Part of a small language model's weights.
Architecture: RMSNorm before each block, rotary positions, no biases in attention or MLP, untied embeddings.
MLP neurons of a small language model. Each row is named by its layer, matrix (down: output weights) and neuron, and shows model dimensions 320-447. Each number is 50 + 12 x the weight over its row's rms, rounded and kept within 0 to 99. A neuron's up and down rows have the sign that makes its largest values positive.
A block is one neuron, or neurons of one layer that tend to fire together. Before each block is what it responds to, as a language model described it from the Wikipedia text at the highest values.

Word-piece tokens in the middle of proper names and foreign words, often in tables or lists, such as El-ton, Fau-zi-ah, Na-pi-erville.
L3.down163:69 51 69 33 44 59 43 42 61 44 36 47 50 52 25 40 58 63 57 33 63 52 55 56 41 46 56 48 65 28 62 47 37 44 61 53 50 52 63 53 42 69 45 46 51 39 40 52 45 52 51 70 34 40 44 39 37 60 75 51 50 48 58 42 42 55 57 35 70 49 71 51 54 47 40 44 51 57 63 77 44 37 56 39 61 36 51 65 64 49 53 36 45 16 44 52 50 34 55 56 58 57 58 60 46 42 46 50 50 42 32 23 54 49 44 33 43 39 25 20 46 65 41 67 38 30 38 27
L3.down224:40 58 44 41 62 59 47 27 78 40 54 46 51 26 48 34 54 56 52 71 39 49 47 54 62 45 45 38 43 51 25 58 58 63 48 40 53 37 50 42 41 40 50 33 43 39 57 77 47 60 47 46 58 46 51 51 72 54 43 52 48 56 52 37 56 20 47 34 59 62 34 50 50 40 46 68 61 30 61 53 35 63 41 35 47 00 46 43 42 41 42 58 48 45 39 62 48 44 20 41 47 44 51 44 27 48 53 34 58 67 42 51 42 49 54 67 62 64 42 55 61 55 22 48 52 29 75 42
L3.down305:52 53 51 55 47 60 30 43 55 62 62 50 49 40 58 51 64 68 56 35 48 46 52 59 46 58 58 36 43 64 43 52 48 65 57 59 81 56 62 38 28 51 40 36 54 65 49 55 40 38 52 52 59 49 50 58 63 64 51 47 54 47 43 39 39 36 66 45 50 57 72 47 39 46 41 45 77 65 58 38 43 51 44 42 35 65 42 55 87 73 43 48 42 60 45 51 62 44 42 61 31 60 62 51 59 57 59 53 50 57 63 54 52 60 44 40 65 32 52 49 49 56 54 32 33 52 59 55
L3.down827:48 58 33 59 58 48 48 46 52 51 33 61 44 31 40 28 51 50 66 48 58 55 48 64 48 55 49 36 48 58 36 34 48 50 65 47 59 45 48 52 38 25 42 23 27 54 33 23 42 41 49 56 48 50 43 59 43 67 43 28 51 74 66 46 36 63 29 25 46 55 54 31 74 45 44 32 54 51 42 50 47 52 57 52 61 35 51 54 72 65 47 67 35 57 39 48 48 49 40 77 72 41 60 56 75 57 54 43 53 54 16 33 59 55 52 54 63 44 39 48 54 54 42 40 52 53 58 35
L3.down1131:58 54 47 37 57 54 36 48 38 62 48 49 62 33 20 40 47 29 47 37 57 54 45 56 56 56 60 27 47 36 33 46 69 29 57 54 59 41 44 58 39 66 32 47 34 42 43 40 48 47 42 54 67 53 21 79 39 61 46 41 53 62 55 56 41 60 42 24 47 37 36 44 22 37 55 31 64 50 65 57 59 55 51 43 71 56 40 55 54 65 53 47 15 46 35 59 66 48 37 40 65 51 44 36 78 32 44 63 73 45 32 50 46 44 55 29 51 56 53 40 36 59 47 64 47 47 66 27
L3.down1327:48 33 66 44 59 66 45 35 56 53 60 60 53 59 25 53 37 51 42 35 43 33 65 42 73 53 65 58 39 29 49 43 59 46 71 47 44 57 59 51 52 51 42 62 55 26 58 52 30 53 56 57 34 52 69 42 51 52 60 30 42 46 47 62 29 45 57 38 47 73 44 69 47 49 75 55 39 37 57 43 76 31 52 63 52 32 59 59 62 64 38 51 35 38 51 57 62 69 15 54 31 66 55 57 72 58 41 53 56 71 45 37 35 41 53 56 50 34 39 38 58 49 32 55 39 44 36 57
L3.down1339:47 57 67 44 56 56 27 47 32 30 37 58 56 71 48 47 61 53 56 48 57 49 41 45 60 60 45 59 44 38 59 31 51 48 60 52 40 44 52 46 60 42 60 71 22 47 63 42 47 35 68 37 39 38 40 87 51 62 70 74 53 52 57 68 16 55 37 39 48 39 49 52 27 65 55 20 45 44 47 61 47 56 53 66 53 28 44 54 47 59 50 42 54 51 27 56 50 52 30 55 50 57 44 73 50 37 70 38 51 51 38 53 51 55 37 30 66 49 35 67 55 45 54 53 46 53 51 35
L3.down1772:35 56 51 41 71 43 43 44 49 40 60 43 53 29 30 42 57 44 73 46 64 60 32 53 41 51 54 43 46 49 60 37 60 71 55 67 39 47 59 71 54 44 37 66 59 69 55 56 52 45 52 30 36 61 53 66 47 59 36 45 26 49 68 75 59 40 44 16 39 43 22 45 41 54 47 47 68 33 44 40 41 74 46 40 56 53 33 37 50 35 49 28 38 42 41 49 52 60 41 51 45 68 39 50 71 51 56 48 50 31 69 41 41 55 51 42 43 36 55 39 42 62 59 55 48 47 58 82

Final word piece or closing token of multi-word proper names in lists, tables and headings, e.g. Awards, Airport, season, Kousemaker.
L3.down4:58 57 39 45 59 76 45 58 59 53 47 59 52 23 62 54 59 41 60 43 45 47 46 31 61 63 53 59 57 42 37 45 54 78 64 43 26 53 59 60 49 56 54 43 57 49 58 35 44 70 52 35 26 72 75 50 24 30 50 50 33 55 50 40 57 44 66 59 11 61 35 57 66 31 68 66 27 54 47 54 42 42 67 64 62 83 43 48 49 55 23 52 35 35 52 62 45 57 55 28 52 58 56 57 59 37 55 52 51 62 41 43 53 52 42 50 43 32 50 37 66 60 37 75 30 68 35 52
L3.down218:55 58 32 60 67 76 34 78 73 45 71 78 60 42 56 34 53 29 33 25 63 35 58 42 56 65 63 52 71 26 31 59 48 49 50 54 25 66 44 26 75 63 33 61 32 59 53 49 39 46 48 46 60 48 44 75 36 54 54 65 52 51 65 53 53 51 56 47 45 63 27 41 59 59 54 40 63 58 50 67 75 49 59 54 57 48 41 47 45 49 46 49 51 54 59 57 28 27 71 39 77 56 47 59 49 47 43 53 67 42 35 54 60 57 47 50 56 44 55 58 42 40 23 52 27 42 43 59
L3.down423:49 65 54 39 61 57 32 64 42 53 27 60 46 38 51 31 32 40 34 38 25 49 44 46 53 44 42 54 36 27 44 39 53 66 56 48 54 43 51 34 60 47 48 40 41 51 50 57 38 54 67 33 42 59 56 63 47 48 50 40 67 24 69 62 39 65 43 54 73 57 53 24 51 53 40 58 64 47 33 49 53 41 45 35 44 53 54 54 65 58 36 49 30 65 52 64 73 45 35 29 49 50 33 56 46 58 57 58 67 56 59 66 54 52 66 51 41 49 35 26 90 63 20 62 55 45 44 57
L3.down674:75 64 55 76 51 55 44 50 58 58 38 51 50 30 44 49 39 33 65 53 64 42 44 53 37 69 76 47 46 60 45 31 65 53 71 47 39 61 40 27 68 44 49 33 41 62 44 63 39 38 27 61 35 46 36 51 40 49 60 57 61 69 42 50 40 45 58 62 57 82 49 52 42 59 48 44 48 35 32 41 47 50 28 37 72 54 46 58 38 55 41 58 51 66 53 48 54 14 50 57 63 57 36 41 58 58 41 70 71 41 47 44 61 57 51 37 52 56 43 65 44 57 39 55 17 27 50 45
L3.down1307:55 55 54 40 55 41 57 37 34 64 36 47 55 24 34 42 42 37 50 31 28 39 69 34 49 51 61 50 48 45 24 68 53 50 47 45 49 58 50 29 52 64 48 64 60 29 44 56 23 73 61 51 39 44 62 66 41 44 32 36 56 46 46 69 62 55 40 50 52 67 38 39 32 32 54 41 38 72 43 62 51 51 55 48 53 61 71 69 53 56 58 41 34 57 37 56 44 58 47 43 36 47 64 69 45 52 61 22 59 71 60 53 42 55 57 43 50 49 44 40 41 46 58 35 61 62 46 24
L3.down1557:54 61 44 56 43 45 41 30 75 62 26 45 63 29 38 44 57 56 44 54 54 32 62 37 44 38 58 59 40 33 26 34 55 65 53 49 47 40 37 19 38 63 36 61 67 33 50 54 27 43 57 50 63 42 58 43 31 72 38 46 50 60 35 45 35 42 52 50 66 54 54 41 25 53 71 51 55 41 32 53 71 51 35 41 30 46 35 65 41 61 54 51 56 56 72 55 56 47 54 44 48 50 40 61 29 55 38 39 59 54 73 71 41 52 52 47 46 54 37 48 50 54 21 31 47 35 48 68
L3.down1684:50 45 70 31 68 68 42 42 41 56 29 60 48 37 45 50 58 45 46 56 46 64 47 42 46 75 74 34 36 52 30 52 56 67 60 65 25 42 32 53 71 41 29 48 46 32 63 73 48 53 58 44 45 46 47 71 49 63 54 26 55 63 36 72 33 54 46 45 64 53 52 35 44 53 54 33 54 55 45 41 50 29 54 47 56 52 50 50 51 71 55 39 44 48 34 62 52 55 37 36 38 41 50 53 40 40 54 49 43 62 45 48 52 54 45 54 38 57 47 43 56 46 44 45 52 42 47 37
L3.down1779:56 30 48 59 52 68 59 37 70 49 43 50 28 42 47 34 34 51 54 63 61 48 62 62 39 47 50 35 32 62 43 30 18 61 70 33 38 69 32 48 63 65 61 50 80 51 61 52 37 60 59 62 52 59 45 52 30 47 48 33 48 67 63 39 52 55 33 46 38 68 54 51 35 58 52 65 38 49 51 60 35 49 58 38 40 78 75 69 73 72 39 32 47 43 34 81 59 40 28 36 45 58 62 45 56 36 72 45 37 60 36 46 38 38 31 41 59 63 60 31 55 42 43 55 44 51 73 23

Tokens that finish a quantity expression: "of" after majority, thousands, variety, 25.8%, and "s" or digits completing numbers and decades (1850s, 2008).
L2.down662:38 52 64 55 41 45 61 52 59 53 42 42 69 61 39 52 61 48 50 40 40 42 63 51 46 46 48 72 60 62 45 69 61 59 64 52 55 48 43 63 64 61 49 39 58 60 65 47 44 64 66 70 40 32 58 57 55 36 48 38 67 55 61 67 30 65 63 23 57 37 70 31 56 34 58 35 46 49 45 50 28 46 61 32 50 56 56 61 54 63 62 52 52 56 50 42 52 44 67 28 57 31 44 33 60 30 48 59 32 44 59 53 55 45 68 57 46 42 73 57 47 58 53 57 63 36 56 48
L2.down1665:59 50 39 36 49 66 58 52 45 72 60 60 33 66 40 44 58 31 33 40 38 61 59 43 41 63 54 45 41 42 57 25 50 51 55 57 57 60 48 52 56 59 44 66 65 30 70 32 54 55 39 58 65 53 43 71 47 45 54 43 48 72 55 59 52 58 70 56 49 32 65 43 60 50 85 52 46 64 55 65 58 54 39 39 57 54 58 42 44 45 77 43 58 52 42 63 40 56 55 59 56 53 44 49 72 39 66 65 45 52 52 74 31 55 63 46 39 55 48 31 42 55 26 58 32 45 34 79
L2.down1738:36 38 44 43 39 43 81 57 55 65 38 62 25 48 52 50 58 42 52 67 55 23 48 34 66 32 56 61 38 55 41 48 50 36 52 67 53 54 52 73 59 36 30 39 59 67 41 44 64 55 75 58 42 51 73 53 48 51 43 50 48 48 57 40 67 30 50 47 48 46 61 55 63 39 60 45 53 68 41 37 54 60 51 64 45 50 58 36 43 63 69 62 55 45 57 33 47 61 63 42 39 59 38 60 49 50 38 50 43 58 38 56 62 45 50 59 51 51 47 41 60 42 59 49 78 54 72 50
L2.down1787:67 36 50 64 56 57 34 38 64 49 62 47 59 49 50 58 45 61 50 28 42 48 50 68 41 30 43 41 52 52 43 42 69 50 46 37 46 71 30 71 53 46 32 46 41 56 55 59 52 52 31 59 55 43 46 63 60 61 50 41 78 54 63 64 42 61 36 53 56 48 65 39 65 65 60 47 30 52 63 38 51 67 33 24 51 42 44 49 55 39 42 62 41 52 42 52 71 37 37 45 27 56 55 25 60 47 15 53 22 57 55 44 49 63 60 48 42 40 39 49 54 51 35 71 41 35 25 35

Inner sub-word fragments of proper names split into pieces, mostly foreign personal names in lists and biographies, e.g. El-en-i, Bur-k-s, Ban-er-jee, Ar-ang-o.
L2.down131:46 44 54 28 39 61 62 42 63 39 64 64 44 43 53 58 54 54 53 72 53 40 51 41 55 42 34 52 71 48 50 77 40 50 39 73 67 60 55 35 37 59 47 56 62 61 26 21 60 40 32 51 71 29 61 27 51 50 47 57 54 55 61 72 46 59 57 42 49 26 57 56 38 30 56 30 54 47 54 47 42 52 28 33 25 61 45 38 56 43 38 54 64 60 45 43 65 49 29 60 53 42 88 29 34 32 45 52 49 55 43 64 44 36 45 39 25 54 49 60 37 48 53 47 41 40 66 47
L2.down564:45 47 34 40 31 48 35 38 66 55 44 36 36 32 50 33 56 51 41 54 68 53 41 35 61 65 60 62 52 56 51 28 62 51 68 44 59 41 76 44 76 48 40 51 40 40 35 61 48 66 43 83 49 52 83 51 44 51 50 38 46 47 30 52 51 46 49 44 63 76 40 27 35 50 57 67 52 58 47 42 50 65 59 44 63 62 56 38 55 52 53 53 42 73 65 59 28 54 47 44 70 47 32 51 23 44 44 77 37 53 52 41 53 58 52 32 58 24 63 55 42 54 63 61 45 70 52 29
L2.down830:65 55 50 50 31 68 46 58 54 48 54 52 68 58 46 60 36 47 32 60 36 53 44 44 50 49 64 40 61 64 49 29 47 56 33 35 71 50 53 38 65 66 42 59 49 64 58 50 37 49 49 42 46 49 46 70 59 48 55 36 48 48 39 36 49 58 59 45 42 35 58 46 58 55 59 38 63 39 54 52 65 65 49 52 46 37 58 41 68 22 59 31 69 58 50 42 32 41 49 38 53 65 44 44 45 49 37 54 62 55 44 33 47 60 43 59 30 51 68 40 54 50 51 43 54 34 53 48
L2.down994:68 37 63 57 46 57 47 15 72 44 54 57 66 46 20 41 66 57 70 38 49 56 43 68 36 33 32 31 44 47 63 70 56 67 46 44 50 50 65 40 40 61 48 41 45 39 49 39 28 79 44 48 40 67 70 60 66 52 45 51 32 39 59 34 44 43 67 39 58 45 31 48 69 44 64 50 46 59 50 46 45 43 39 64 47 30 56 64 63 55 50 46 27 54 21 46 56 35 46 52 49 50 57 60 53 34 51 39 60 51 37 47 60 57 41 47 56 51 61 32 54 72 55 55 39 53 42 28

Prepositions like of, at, for, to linking a person, title or role to a place or institution in biographies, e.g. Archbishop of, Professor at, member for, moving to.
L5.down1436:49 49 53 39 47 26 32 39 69 48 48 42 53 20 29 44 57 50 65 63 42 57 32 43 46 42 63 60 55 62 44 30 33 41 61 57 67 62 48 44 45 53 44 48 77 36 57 32 49 39 64 37 55 73 64 42 41 88 38 37 65 68 44 58 29 37 61 55 53 44 63 61 27 50 49 54 73 33 63 54 33 68 39 40 52 57 45 24 40 51 58 33 38 46 49 30 42 33 31 60 61 22 47 49 55 63 44 62 55 38 48 68 61 49 39 38 43 37 42 56 29 44 65 61 35 56 55 83
L5.down2046:57 43 72 36 52 54 54 46 59 64 34 45 65 37 31 36 77 51 33 39 45 73 60 64 57 45 44 60 22 55 42 48 45 56 49 45 38 45 49 48 40 39 64 62 54 48 50 63 52 42 67 46 26 48 63 55 56 40 36 52 43 62 58 61 38 40 69 67 59 42 40 50 40 39 45 53 30 55 51 28 38 38 69 57 63 44 65 62 57 27 43 46 39 42 39 50 53 61 39 64 62 49 51 60 53 45 56 50 65 51 38 57 47 57 55 61 50 47 54 53 49 35 48 45 38 36 56 63

Last pieces of personal surnames, mostly in tables and lists of athletes or credits, e.g. Bern|stein, Jørgen|sen, Horo|witz, often just before a pipe.
L5.down18:39 56 51 49 41 65 51 38 50 54 40 62 62 57 55 35 50 34 55 38 56 38 47 46 58 32 35 43 38 66 65 41 43 63 48 44 61 41 66 39 58 60 44 73 71 51 41 33 55 53 50 13 51 50 50 56 43 27 33 59 60 54 50 43 43 55 34 54 42 50 65 49 48 54 69 74 41 55 43 68 49 32 41 45 48 69 45 66 54 42 46 55 27 43 75 51 51 50 59 43 54 43 49 28 33 58 65 62 54 61 65 58 63 44 49 27 44 65 42 38 51 30 37 72 26 55 45 45
L5.down773:31 34 71 28 45 54 63 53 53 35 36 46 47 46 55 61 58 57 60 56 40 58 57 60 42 47 51 51 48 53 59 53 66 45 48 48 74 50 48 40 54 42 53 61 47 48 53 42 70 27 31 09 42 46 55 35 55 20 21 62 34 45 46 50 72 64 44 32 51 27 48 58 25 84 43 61 44 59 60 56 46 55 57 38 38 51 28 44 77 40 45 60 45 40 62 26 49 58 60 38 51 35 31 58 50 67 52 65 55 52 57 54 45 41 68 46 43 35 64 46 54 47 29 46 08 40 38 56

Mostly "of" right after member, president or chairman in biographies (member of the Queensland Parliament); also scattered table cells and digits.
L3.down295:40 42 46 49 79 32 54 68 29 50 52 56 21 32 19 37 47 42 46 51 29 51 52 46 65 71 37 33 55 49 39 52 51 54 53 63 58 52 39 70 43 40 35 30 44 51 64 52 33 89 38 54 48 44 45 48 36 44 39 54 49 52 66 46 65 42 24 56 57 53 45 47 84 38 46 39 39 69 40 40 40 59 29 68 57 37 61 49 75 62 62 46 72 48 41 55 40 50 55 39 64 61 61 75 68 58 34 50 45 58 22 29 59 45 34 52 54 41 59 42 39 38 52 58 55 55 47 38
L3.down350:51 53 70 45 55 61 62 58 42 58 45 61 59 60 42 72 54 50 43 40 52 73 29 59 38 61 62 56 63 67 56 49 62 54 36 56 59 61 53 62 45 42 49 43 58 60 45 49 73 67 29 31 23 41 37 53 49 49 41 61 43 60 60 57 57 46 36 44 77 48 31 53 49 41 62 52 55 81 78 65 58 65 49 68 52 28 40 49 66 40 56 52 31 29 57 45 54 56 40 37 58 51 46 69 57 55 75 57 44 52 53 55 32 71 39 51 67 75 39 44 40 55 21 58 27 43 40 71
L3.down355:38 54 66 34 54 51 47 35 50 57 27 70 57 46 39 74 57 56 59 32 55 75 50 43 71 58 52 62 47 33 21 43 44 48 42 46 31 34 49 23 42 66 48 52 49 60 47 57 47 38 43 44 36 43 54 63 57 75 42 42 47 46 56 39 39 64 71 22 55 72 64 31 58 44 50 42 55 48 72 46 54 57 56 30 38 50 47 52 41 63 50 47 62 52 29 46 65 58 68 51 43 44 43 57 54 67 48 64 68 69 42 43 62 74 43 33 58 38 46 58 54 65 47 35 61 43 43 43
L3.down1258:50 66 38 44 44 49 38 56 50 46 46 58 47 64 39 41 48 50 56 54 46 43 30 56 52 61 55 62 35 57 42 47 34 43 47 60 51 53 56 76 48 48 41 15 51 58 52 66 33 50 43 50 50 57 33 50 51 65 74 45 60 32 54 56 56 50 51 47 48 43 44 51 32 50 45 48 49 51 48 54 56 49 64 52 46 74 38 59 51 38 42 60 62 48 46 55 56 53 31 71 76 41 53 59 50 66 49 60 53 54 22 39 50 24 64 44 47 33 52 75 58 31 37 43 66 53 44 47
L3.down1298:44 48 61 55 40 59 60 66 56 34 70 45 39 35 66 53 29 47 89 64 30 48 54 42 51 70 33 47 43 44 55 59 54 58 58 62 70 35 61 49 56 67 51 37 53 67 62 39 46 55 54 54 49 43 47 40 50 36 61 50 41 57 56 53 50 39 70 71 39 53 64 49 71 72 49 58 49 35 25 50 55 74 54 60 47 50 59 56 30 46 42 38 59 50 41 36 47 60 37 40 49 34 52 65 31 41 53 33 47 64 50 46 67 72 35 42 66 50 59 50 46 44 59 25 58 37 50 55
L3.down1654:35 39 54 52 41 42 72 43 42 20 41 61 43 48 37 60 38 24 38 58 37 59 48 60 43 58 48 55 56 39 35 39 82 40 41 60 52 32 32 45 45 46 58 50 44 40 47 65 43 42 36 35 49 53 42 53 59 50 34 48 34 46 56 39 59 44 62 48 55 38 44 62 52 34 52 49 65 57 68 58 45 59 48 59 61 47 68 36 59 41 56 66 42 49 46 49 45 55 37 40 26 39 48 71 57 32 59 40 59 53 52 48 40 41 68 60 54 23 45 56 38 63 29 46 64 50 52 57
L3.down1815:52 58 53 60 45 51 56 43 49 36 33 42 31 26 38 55 52 26 72 45 57 42 46 44 51 44 46 58 68 49 34 65 70 56 34 39 48 50 35 45 43 52 56 39 50 38 59 64 48 64 45 38 34 51 35 37 59 79 67 45 50 67 54 56 52 71 53 30 47 65 61 31 28 62 54 45 47 37 66 27 57 51 45 33 43 38 53 67 44 51 46 37 53 37 40 62 65 50 41 35 54 48 61 56 68 55 59 59 48 39 18 60 37 51 63 62 58 36 49 66 65 51 42 39 51 44 42 34
L3.down1929:50 44 57 32 58 65 50 32 63 67 47 46 47 52 38 30 47 36 49 47 58 26 44 53 64 69 36 42 53 53 59 62 76 60 43 41 41 49 51 42 71 48 31 45 52 60 53 60 61 58 38 37 47 45 53 41 40 54 42 40 32 34 67 61 49 61 49 31 68 64 29 57 45 38 50 45 57 30 54 51 61 54 37 60 72 47 46 44 71 48 62 38 45 31 46 45 57 62 43 54 55 59 46 54 48 34 47 42 59 43 49 49 61 40 56 54 42 56 49 49 52 61 58 41 36 30 24 63

Second token or word piece of a multi-part proper name, such as people, places, teams or titles, often in tables or headings (New York Times, Wang Xiaohong, Dirk Westphal).
L2.down26:31 53 44 48 56 50 62 57 40 70 38 62 58 72 61 49 88 64 49 66 27 49 37 38 66 29 53 73 66 59 57 41 49 45 17 40 49 45 75 63 37 51 43 47 63 66 31 36 51 49 44 38 50 48 53 69 63 71 44 64 53 41 57 55 71 41 60 41 65 09 47 48 65 43 58 37 56 65 55 64 54 41 44 55 50 35 62 67 62 65 58 37 30 34 50 63 54 59 54 54 60 55 49 36 69 44 43 53 49 56 59 61 39 60 56 59 54 71 70 46 44 41 55 58 52 69 51 59
L2.down1183:56 51 49 43 54 61 68 37 38 52 18 26 52 68 48 42 33 59 53 71 53 44 44 46 29 67 70 27 51 41 49 34 64 63 57 29 47 68 51 39 47 41 38 44 63 55 35 27 63 44 47 48 43 54 58 28 46 37 49 59 49 69 41 48 48 25 27 76 61 47 58 29 39 51 51 37 81 76 44 56 43 70 39 45 50 43 56 47 56 59 51 50 72 37 55 46 58 51 46 54 59 60 79 52 26 72 50 42 26 36 43 58 52 47 72 51 55 40 43 67 57 27 44 43 59 28 47 45
L2.down1689:45 80 41 51 46 67 65 31 43 75 32 51 33 37 43 40 64 42 46 38 51 60 45 57 56 61 49 32 42 63 57 52 39 41 57 61 45 44 47 50 35 54 53 34 45 57 42 53 53 59 65 37 52 76 68 50 33 59 43 63 41 46 60 42 59 36 40 68 69 52 37 57 56 61 55 73 51 54 47 36 49 54 34 47 52 49 44 46 50 47 33 56 77 51 60 62 61 69 37 56 36 84 42 61 45 73 65 49 57 43 54 71 51 49 56 44 60 67 54 50 60 36 47 33 47 54 42 54
L2.down2006:62 39 51 34 46 52 63 52 51 59 14 52 25 66 52 43 41 48 43 56 63 58 68 30 43 44 30 59 47 63 61 53 40 56 49 32 49 47 45 56 30 24 44 36 58 17 58 48 48 40 59 55 36 51 44 30 51 82 50 45 53 70 41 58 47 39 49 60 65 48 58 49 41 55 35 59 45 62 45 52 51 56 14 66 57 18 53 50 50 45 44 56 63 50 62 65 57 64 56 42 55 70 76 76 53 46 54 43 29 59 59 52 34 44 79 43 72 33 55 57 31 38 51 40 51 42 47 57

Pipe separators after number cells in sports league and election tables, such as goals-for before goals-against, plus mid-word suffix pieces like du-al, defend-ant, remov-al.
L5.down7:39 61 50 67 42 25 51 44 37 48 42 47 47 55 57 68 59 40 75 47 52 48 42 44 46 44 45 52 48 47 73 61 67 52 50 64 70 58 34 52 23 48 56 47 39 51 37 48 65 29 40 44 40 42 50 83 50 62 42 62 68 64 51 47 51 33 79 37 69 81 69 54 70 33 59 59 39 42 48 45 55 62 62 33 35 36 57 54 46 41 66 59 55 48 65 37 45 57 66 48 49 50 58 46 41 40 50 41 62 41 55 66 71 43 39 46 64 50 53 35 63 59 49 49 79 38 55 54
L5.down1527:59 43 42 76 59 52 67 59 64 38 48 63 67 70 65 72 62 38 58 33 57 35 46 63 56 56 56 56 66 49 62 34 55 38 54 53 53 41 69 59 13 45 47 31 60 48 24 45 45 57 43 50 49 29 47 31 34 52 60 71 55 42 16 65 31 50 50 40 56 49 51 56 55 42 48 46 58 54 61 39 94 46 63 36 57 42 46 56 56 59 56 58 68 65 44 43 38 65 35 59 24 62 44 39 40 51 58 69 43 49 10 54 65 28 39 54 33 69 76 42 54 49 65 50 52 42 38 32